config.yaml
head_dim: 64
bias: "all"
init_std_up: 0.0966
lr_head: 0.00622
doc_mask: false
MLP neurons of a small language model. Each row is named by its layer, matrix (up: input weights) and neuron, and shows model dimensions 0-191. Each number is 500 + 40 x the weight over its row's rms, rounded and kept within 0 to 999. Numbers have three digits each.
After each neuron's rows, "fires in" lists the words (lower case) most often at its 100 highest values on Wikipedia text that the model never trained on. A number after a token or word is its count.

L2.up97:494519409518479545531448493475477486520506497508470506484430527518589520501500487430580504537470531418498458518474503425446503573475491539471519493478542480373508507477521589454529526459481488558469497471570562550484496475539516536468500526460404550465504447535542472495490416432489508453488546541496573515486430444465469491531536542470537510531523487449489463578564526519540492502466533440502502499444519465521548461499508510503540494469503480444449457490480451508485440489454491431533479522569487547540455509463567531475563509498567435445496484493565498584488493537485417514
fires in: "the" 98

L4.up330:461523518474481507506416473533478456532427538592480526457550404516513532486508506510517462505532519553461492497474580479514527587583488556508488550496549542508494639411486486483473454452516519470498518586490529470611531554534503530485446535526494437491503433437479505542487483452575511510497449453544477517535497481567467545529557456533531535515528479469439521474479517455515493450537460481567426508520517512509479482459494480462526479551472433490575491540492518450521448512529508549549443529534503468532487532465452525521555519493540573451539573420519480471488501525490517494
fires in: "in" 45, "that" 21, "of" 14

L4.up717:500510440501456404547505450593502465515528495481490564518514552477505513484541441500529470501442494557494456485533492480570516530508502537555478514538557434458500541495419495538462485500561572399481492542491450486428560438453521554513505520533553464468538532571548494499452407446388494520535510496552510529438483562473492462516454486517560513476476489498454452488546476500555546572466526421502482441560480511492464535541576550538501505538549460547535502479492490458512521457544496523511559519519419574469553505455494565468508522504499529520444474491553488483563461489464471477
fires in: "of" 80, "in" 7

L2.up233:473495506484503524459493569427524505481464439518502545448523533518457444494536561497406503457523452462564557500504502566468512505512512512523480445457472444442521472525516454515476492530468481489494489539524575462516474510535515499547424464479530484450533526556522477546543422502484485628469529567474509465506538559526457447477463520525585475447379509511462481479480491451513541503506561495506553517426501485510511532468562421513515520542526531537509495470530567494480495549509524464447505439530588549524486475539546493480443480475488472570461513451423523589483524411444453543
fires in: "two" 15, "year" 15, "of" 9, "few" 6, "four" 6, "years" 5

L2.up810:488433497516466552559482528490488528449471574545493451467470499532600511463538497439460450519404540511547493480504558525463562530544507512540529512491462520449521519492543541534563540488469519466415476431505461483441430448568502559487472491515432508463533462520525476563534494516476426494509551624545530500485442476479451479507481495504468448549530504452545421551458440565535442523489525579426509507482530509488525443518540459476506507503486574521463542473509473538455494453476488521563427540558541559536431447521494470483531489498491437491481498472497439508539548547523456515
fires in: "a" 67, "the" 22

L4.up787:584528493510437478488438591528487451478526548526531538572556481517495477506465576523488531483538444522522492495493538415544437516513464412513483481521541564494503465478503559550534532567477443579541429490455544532521467506500533515472495471556556460495450498562512497493568444466464489485496532492474517493427463565506508554516469492470497529451464554474512527537471527478509532536489566527416528505608499476474503491472412518487515419526491481509479430512527474486484580496536477532527518531563524546533476482520523521508540460435499463505436454371497510445539541518455535429
fires in: "of" 46, "to" 25, "with" 12

L4.up310:443498551486449467437494476480535510463445533513531529494525502474552397488549466495509479490476497489491471561510537518515576586453557546504461589469492541452572482508466550452535473535543541507474506481509488486454453455461505482493439493465524498480442547543460444548495563488532517480578476520535477488482476486450562544407512499482518519528495488513487530546490497481559539504476416560490527479507489551565458412480577459454525582481498524488477560500563511558497467508425509581540462436610553483413472496547475421451448487495519467554459506502448515501509489550523521502
fires in: "a" 77

L2.up301:479549517576406495466489607529588502468477506477418514502463433500451502517497504566556547463505503535529498494474484494515480485497533436456451501524533533511473499416485540507479502451507469439462461513472492553508515385585563526501512504420503484545568499548474454482409455533489517439530514541488464496474513548459465450437518593416551504536442486481450501515527513468507473472470478590493537519510509520449481542501518570519501506510562508459535463585496479492436488447453497533478531464508454545532479585475538520488566505516517518412492528469492485520442456465522512552
fires in: "in" 43, "however" 16, "opened" 4

L2.up34:564481537483465528516506515476450470464560573452519480495448450541494540536507575561547477448471511431404506519457445463453605444510590456449461472492484475474465506544535544423528530510465517455504485473531485469524495440512527475564532484460457459506571476507514442537558473453551503479491488568534465520462503464437500445449558463441484520472514493502522540483513526460488461485482498501476522512552511485494553432497546496454487518498473424472532594457447465413578547455555536555470517559492520532575455486504498534490473537521544511513529516491501464458407551514555560525
fires in: "he" 61

L2.up758:531474531558474518487493548518458499483444456512514554515489549473621546543531451498500517520506526508527520444525558484500546514574492518505523509500510487456505415461384543525504491587511479419520448545535417487457473463534476554560478489488512476457479441504550499483433453522503518463539509483436503455558452477520580495512442464515465520549472559403492460486512475445506452570522533541498457436489563450556559517523546459482499514484484501568499501452497402497529463512493452561487407492517570484453548524536427483478487491489510441520506511469579535505461514482476431510
fires in: "an" 32, "a" 30, "no" 6, "or" 4

L4.up188:509514425494463469451603496501490522438502521476439432516532465452507451467475500566467487453511590484445496439451535536505454509503575493496428558619467439518522494525485532474476534573462514514531467447486577433487523523518550509534537489480499504500485551508516483511527466515483502510533491529557497520451509511513519426484448516534544542558451598489563528525455542489471486489434552520491514479556497472560549537573437514503473503501472483499418482475415531456467505480487485483480495592494467449487523563455529547474492499506481455488493486478558594497504500517573404422
fires in: "and" 79

L4.up500:519477540549518398504499500344474511477561535490530531458544534499550515452505459529468490561473466449551451512446535445470525506463480508490419547505527415440503563561492456506478452495442520485503502464551487414470481485511482490506515501468488550473541542518485546486438487514552458532499566523507530517524531488504499458518450496528526548519493508445488489524498492486472558546513421474551484517470634448454425494475502513437447515553519583562489594495517523482479499441503447452542479565500465548501505445501539533554542448500519535488443518558537532418510496468484501475
fires in: "and" 41, "but" 9, "is" 7, "was" 4

L4.up760:506485566476430489448515560486495473481493443470562498511488476528513493486521537494449571460413480580511496517530476441509471541520469490516485474527539492505445529497462493514501492493514447464557432573530502447514458408445459540557485531468523440559516475491500482540523569532511547506547503428457497516504503524497540609557521516533487535415502494521448540534474451500470520441449546581479456519544508515474487544412494494513570543428439485549613492590502463480540433421490515494514502562544522502467507551474473532426514458518507508558517529469504461489499541528491466402
fires in: "and" 30, "of" 22, "in" 11, "for" 9, "on" 5, "with" 5

L2.up920:546487442533494544517532563563492433513483552485494493516471502459583507479587519502508530441550442513444530528614504474501507481510415464494462542501486492482425489461494529393540537503480495433487536475549545498528514529511503493494466521533442523482537454521531532424472463488514454434487512540478508480481508468595545507440555478499499479534471532510494545482513515517557412499499541437506522472570498500395508502494502509513506527535502550483498498563510496455492488473504493529453467570518498481542379455450459564478482483495553466517453530469580542497480635473422460477
fires in: "their" 20, "her" 13, "his" 12, "my" 5

L4.up863:520560538475528490502593466455469519399522535487492483493544517469464585467517488530559408480498455497568392516494550504503518493450478548458486584529450470481525520541494515550389466550497467536497501485505446469497529472461458481563479541513514455492570510476501526476439519494398470474562505534518510502445544471521498444504444525508554468511507568480535438498482487501571496537478516526470479486551555526529497456602450540430556523435523496555550531404439471478497526432490488510573536539494578506559509480494471480475505492444519489468511501429553530487503493486489453484
fires in: "and" 55, "a" 9, "the" 5

L2.up946:478498474426414479559476532435464489465473530437509535428524449497571458473513529481484488470458363475522498525536528503457468502545471445524488540501501504471496484527522484487524455481483533469519477403565494492518526418603587515459493492487514517485531471527570525544485382549422511463518519577495475506492458492484568517498517471480580447480461450460546497508532528530550542435545589465508442512494509548473506504553499460495507508490475466474474497520529515533590437469524489564533501531518439597567519510500452523529478441452521527472528533459491558478446501479506497480
fires in: "of" 86, "for" 9, "by" 4

L2.up877:470478613440532466524432486478466557449541547473548524424561518557520567528506512426502530510500494509481521464449489488468515519650517512463482510461453502508525533562526528474585401495505422501535534418547496445485569464541519471541477514521478494514513445474487446487492518497524444473403522558486511460459518479505488518524524482436500492513449518505485547577504516461548578467466470521462441512538526528487515437516489449555516486444504507484509491441490513468482524452439507503578530550469479556508504439525497576455516537545458540494456516465555538486443489467458446444
fires in: "he" 37, "who" 23, "which" 15, "she" 4

L2.up0:536516486470490539469523515473467424493475539500485518514439512464528502477522534524533467500457538528498445479579448455486528499510537530473490483465516524514516484478473525457520558497486439513451523377572487517484500573429561496517568523496468488520480522505472471532520440504486424484556536490435539459544519517440535465489494503551460518504475445468544531442478556535516527482468515426429480380539560553549543543418512586498478494469468580488554464510537470493552477508524403531501470545555547535519464534524427469473532499461476452541460506502456450593489540427416515503
fires in: "his" 35, "a" 26, "her" 16, "s" 10, "its" 6

L2.up536:495450442527476504515427479458498524497401523477501574546421517468491435545475479457492575590457450444424537519487446483501506553472520469403556515471512526449444573502458526488496495592443481474520515467450429500539448488596448485435478481515479489510474532525464492523516535525479463481502500560473519547477485519554450513531528499522551506445497466458534483563439459498506492514508486514481535506429474469493457483408504457538535449572511479508514520535540524532458517424517506565534541505549536592478439490552525516496527476463537471491535562468461455516552509549490401492
fires in: "the" 94

L2.up515:496499440483460576483474424473557567491508461482526504470540503481543490535528482496456516534500484461518514518538509545476468553483472494511497496465534472558539467522595476510432479547475474447471472457516523480466508483531548459440477470480503575506512532544534511469537458534491498520502555585504579470502499532493455445510476481518552483558419539546522536549520560590565574449394590523496491544458551528471476524458540513483485503512481493447507527455527565544477459452524444472495467491538473566539463461515484484477518508390467476578504493423475451534452556482449381524
fires in: "four" 18, "several" 12, "two" 11, "three" 9, "six" 9, "are" 6

L4.up363:567504519555457447488515533455546476484485524477503540416462522524470444593468469489504504445504519462523429443573501502556573504528459508486513521531499494505516506521472442523540454524464511465551471513513439479531524580523515591479458406501508439537475423431501472497513455550523481565504575493483533464515505541452501528493536470477497480502471503499469542520491498481548512497478475497429499549456531552444543512492486570542510478481420546538536545488494485448442428456513507539478475464539553611471486514513437432585469562436500513437472537519441520486564544440505596485
fires in: "of" 63, "joining" 4

L2.up433:460424448488494528457475539496465471508521541566513432478575571465464469463510496492513518459486514503486468570619546522511528461469477462477394514423516523508530496474576524528423536552527475451512514456555557474532454530470543514537477501488507522540522552448465436476498513442499488546533454484499472458471506552485513460450527462521512554483515502515516474427429529537471520446505544599489507536498628500551514559517538495512473484548567538497472518499526532566362473468438500466500530545536435530526458490530487491527483464547490493519522535523431481501470480525441525555
fires in: "november" 17, "october" 12, "years" 12, "history" 11, "career" 9, "most" 9

L4.up850:462469514570446503534492445508477495396483539530505556510507532507527517480550487495502511476451433623453557526483434485552515496449525494525487436526586503519483514553529496499533498511480483479492492491510506491508540517449486585481535493536512479548559546489503426520476492470516536515492527534519528509550465519486466538473520469568490484434559478494468561430514482544520464538530509513487440462489469474566475510456501495476612408488492477577559493495508450490531512456536484568537482554562361492441486586500461483380501546412522542548502508480493500488520564499475476461
fires in: "of" 25, "in" 19, "and" 11, "for" 9

L2.up149:501555568514464484413511451575456441485509491466529487502536491550526556420522530475481536497471498537452529460545503457504500482515493481527473494460535470444475543538444498427534485395504501472514488486523477490538590519491558532479482455526565453549470441559477501481424437519438523481488517516465537559540477561461490475521494418527568483557492510497380507481523591443520446459509523503488443511432519510472425479525507534513506500439496516521463548535503489451458480403479498529506480468526462456586449524474516510497510513550551528526504564480522590526514586451487556466
fires in: "of" 40, "for" 6, "specific" 4

L2.up581:618440532442417464507558535449533419480510509567509449489510519501537493495502562521578542491513414499540501477510531477504459565455468456478469473514532453566496439457536523490469528519451479530515503486548480536427470441577461581489507458540474455527538547489481533524540449536538491534540478463477460522512536454479466480455403492490475553427502569487463455537509486508539546411454547430522528499474476500537497541474516503484506557485456514527545492580430410524583554509472513499511584495512505485504519501434519484486502447510523551455468444462488470520441474521509543453
fires in: "in" 29, "during" 9, "of" 6, "on" 5, "by" 5, "at" 5

L2.up160:585456508469524444517528489515500469455556518485460471480504510560489481430515525456482475556525513486558441468443531511500487584468543433472474544456458467502475541441552531522431522542475433476470516475500543521452459428564566559553540518456478422491570588597445502534413455558499460476443493461502482606471558515474513479505462470543486549461502553475444521516478467534525490499421497519503555553517516552426558546482503520476504532433499523512596491510480485499567531486481498535443503578500435513444480524481541479510511486486488518540482518539495504507450484485561559506
fires in: "but" 35, "and" 30, "however" 5, "in" 5

L2.up168:436481490440427534440539530502554468489437490539491472516479466555479390442506580539461551518535494515525490534526472527523528511465483489466513499451527433550486425505468565539510525512516493509532543455515520546504418479524499552455507486443514502501504449587535487460486439557469498488539540552462545491548502491466556526528462495520493572570539500522527504512554561387481527441427524521514504459540502465489552523477438485473481570471426504507573444540508428518578483453512478480528517423600446514479514532517472466534554470521522498463461539429502549530522514494456482434
fires in: "to" 77, "with" 6, "for" 6

L2.up631:517466592548522409524517420490515537481537517537434538475492560539477517508484554523485489491492525483466547545459541528539493479490463466430489504562509494449461574506478523515438441548569525525563532478473524499487520542480497527512553509495460470413485490461532386551426492501462548386484546560428500513459434506477536481511559486488526469484469528528475545492485454396471446518459523495463480578494494453409563500441590444569543506447519440464541535496488497505462503489466529468558529508558536506531501559533520528479478526525514526525496504559562557467493487486498467500
fires in: "be" 21, "is" 8, "are" 8, "bef" 7, "he" 6